config.yaml
norm_place: "pre"
parallel_block: true
schedule: "cos"
MLP neurons of a small language model. Each row is named by its layer, matrix (up: input weights) and neuron, and shows model dimensions 0-95. Each number is 128 + 24 x the weight over its row's rms, rounded and kept within 0 to 255.
Before each neuron's rows, "fires after" lists the tokens most often just before its 100 highest values on Wikipedia text that the model never trained on. A number after a token or word is its count.

fires after: "." 34, " " 12, " was " 10, " m" 5, ", " 4
L4.up188 [136 145 117 115 114 119 109 118 142 131 152 126 112 128 180 150 121  94 118 130 159 170 129 121 101 138 153 130 162 109 189 144  74 123 148 146 133 162 148  81 106 119 120 109 104 138 124 128 115  95 142 149 105 168  89 151 108 122 111 124 132 115 133 141 162 163  99 137 119 129  81 112 132  93 118 121 112 172 115 122 134 121 117 138 133 131 117 169 147 127 127 174 118 107 143 102]

fires after: "\n" 41, "|---|---|---|---" 7, "\n\n" 7
L3.up158 [ 98 101 124 108 164 148 141 151 133 135 165 153 162  76 100 144 130 158 118 148 143 154 150 129 184 152 139 133 122  86 133 174 147 115 161 124 129 122  88  87 125 123 125  79 125 138 139 125 129 118 133 110 123 136 122 118 130 149 140 163 113 147 108 140 132  99 137 123 123 148 114 132 132 117 155 120 149  94 167 125 146 137 109 109  64 120 114  97 135 134 113 101 175 106 148  95]

fires after: "-" 18, " / (" 8, "25" 8, ", " 8, "," 5, " (" 5
L3.up547 [110 109 132 121 179 157 178 162 145 103 118 151 101 118 134 108 145 142 146 161 115 160 115 117 147 145 142 160 131 108  80 161 128 118 141 169 150 137 117  99  90 134 114 114 138  87 107  87 134 106 144 131 143 142 144 149 133 125 154 111 116 122 128 121 133 122 132 122 135 134 145  96 130 160 125  87 153 132 122 103 144 125 158 127 135 131 117 167 161 128 168 130 146 139 147 141]

fires after: "1" 11, "6" 9, "3" 9, "0" 8, "4" 7, " | " 6
L4.up265 [101 113 130 102 142  82 167 129  82 187 154 122 112 130 154 129  97 125 103 123 112 147 133  87 120 119  96 146 147 121 148 128 116 106 126 139 170 150 122 120 120 157 106 101 128 158 147  92 125 124 109 104 205 141 101 100  87 110 122 133 138 126 124 152 170 135 127 139 103 121 135  97 119 104  98 126 125 158 163 135 113 123 120 145 100 160 135 154 188 137 173 118 110 133 143 158]

fires after: "." 53, " (" 11
L7.up634 [108 120  93 131 162 107 131 131 127 143 114 119 119  90 132  72 121 110 169 140  96 165 161 108 125 119 149 163 144 142 138 142 103 105 189 160 179 114 140 125 162 152 160  98 157 119 100 127 132 143 153 133 135 129  86 148  86 154 155  94 126  94 124 101 150 157 124 133 118 105 135 116 135 142  92 121 148  90 108 168 119 148 134 139 133 104 121 139 137 135 120 148 145 138  94 124]

fires after: "1" 73, "2" 14
L4.up50 [121 107 125 156 137 130 120 177 108 182 146 176 129 117 165  98  89 124 138 109 164 112 102 106 100  98  95 177 111 177  96 108  98  98  96 132 184 137 168 162  93 124 164 109 136 163 155 126 102  94 129 137 153 138 123 127  96 106 162 114 111 131 135 155 153 117  97  73 162  96 124 112 118 108 120 174 149 167 132 132 152  92 140 116 128 144 135 132 148 124 147 154 155 132 126 105]

fires after: "\n\n" 20, " =" 9, " in the " 8, " a" 7, " the " 7
L3.up470 [130 146 103 155 104 141  99 122 162 119 163 112 157 149 169  78 106 129 110 121  91 162  63 124 130 124 151 114 135 118 134 113 124 130 124 117 113 138 190 138 152 159 161  99  96 148 123 141 126 118 185 158 146 161 128 140 113 125 125 170 112 128  92 160 186  87 153 173  97 157 100 134 116 140 111 112 135 121 146 134 160 123  91 158 124 125 154 144 137 137 172  97  89 119 122 142]

fires after: "." 31, " |" 11, "," 7, " | " 6, " | +" 6
L4.up433 [148 111 121 188 146 132 109 127  99 107 142 100 150 127 156 142  90 147 125 116 119 104 105 160 102 120 174 165 146 144 175 119 141  67 107 167 139 133 129 104  69 136 142 111 138 126 149 142 131  80 145 130 131 127 126 133 118 158 135 124 113 141 116 102  94 152 158 121 134 168 142 135 112 109 128  83 120 131 128 100 120 149 120 133 144  84 104 163  90 157  94 148 111 147 132 143]

fires after: " sl" 16, " r" 14, "l" 11, "w" 9, " D" 9
L4.up97 [127  97 121 135 168 144 154 145 109  87 130 155 145 143 127 105 116 133 153 122 139 129 103 152 121 136 100 115 170 132 132 139 100 111 123 174 153 126 120 128 132 152 136 100 121  80  90 127 114 129 116  86 123 151 108 129  60 139  97 117 140 128 195 152 164 166 127  75 101 128 143  81 124 104 124 129 131 135 155 124 110 159 115 137 160 137 109 120  61 158 107 162 113 132 120 120]

fires after: "2" 28, " (" 10, "C" 8, "1" 7, "86" 4
L7.up178 [120 105 154 140 141 136 124 110 114 105 118 164  98 141 136  74 135  99 141  85 114 155  95 144 111  99 165 168 109 122 141 154 108 101 176 138  91 131 118 131 153 147 106 100 133  90 119  91 146  84 166 126 120 136 102 152 131 116 190 114 126 143 144  99 130 113 160 124 135 146 104 150 158 137 157 142 143 125 128 143 136 166 127  99 163 118 135  98 142 174 183 141 170 114 101 146]

fires after: "." 30, " (" 10, " p" 6, " c" 5, "2" 4, ") | −" 4
L3.up513 [161 120 128 140  97 128 108 149 149  89 142 133 141 116 159 102 120 141 135 157 144 152 149 116 139 141 153 161 197 127 132 172 122 118 127 144 129 112 121 100 112 110  94  74  86 143 130  91 108 115 164 148 163 139 172 148 141 175 125 115 111 105  71 122 145 123 116 147 120 148 133 146 111 120  97 115  96 148 147 101 150 142 141 105 130  85  79 125 138 127 121 117 124  93 109 107]

fires after: "." 67, "-" 6, "," 5
L4.up407 [128 138 164 149 119 138 121 125 131 130 142 125 137  79 113 138  84 125 171 152 123 142 135 115 162 143 132 139 186 103  84 141  72  98 114 150 138 105 142  99 125 125 141 101 127 129 148 101 120 105 162 136 111 133 145 125  97 153 101 117 140 147 120 122 128 176 109 133 145 151 149 154 122 157 113 124 116 155 110 115 149 120 152 131 157 117  95 158 119 117 140 137 121 117 114 131]

fires after: "." 87
L4.up343 [139 108 142 114 113 175 132 131 133 118 175  94 147 135 105 142 142 137 132 161 141 156 127 184 152  94 171 119 115 130 132 145 101 114 123 163 121 102 133  97 119 108 124 103 128 100 142 132 163 147 132  96 135 140 106 137 117 152 144 133 139 129 124 126 153 170 115 126 128 167 142 111 138 167 138 130 110 119 136  82  91 135 127  93 145  77 142 147 141 131 140 123 146 135 153  71]

fires after: ", " 38, " (" 7, " August " 6, " September " 6
L7.up514 [108 149 124 136 133 136 131 148 159 127 140 162 120 123 154 140 108 139 121 140 142 154  97 102 108 124  89 145 126 109 109 122 159 117 150 119 165 134 160 117 110  78 102 130  94 135 134 103  97 116 173 117 185 149  88 122 137 153 164 134 146 108 104 113 141 146 139 133 132 146 134 112 149 130 107 128 124  91 123 134  97 142  95 102 140 122 120 149 201 163 144 118 102 136 148  85]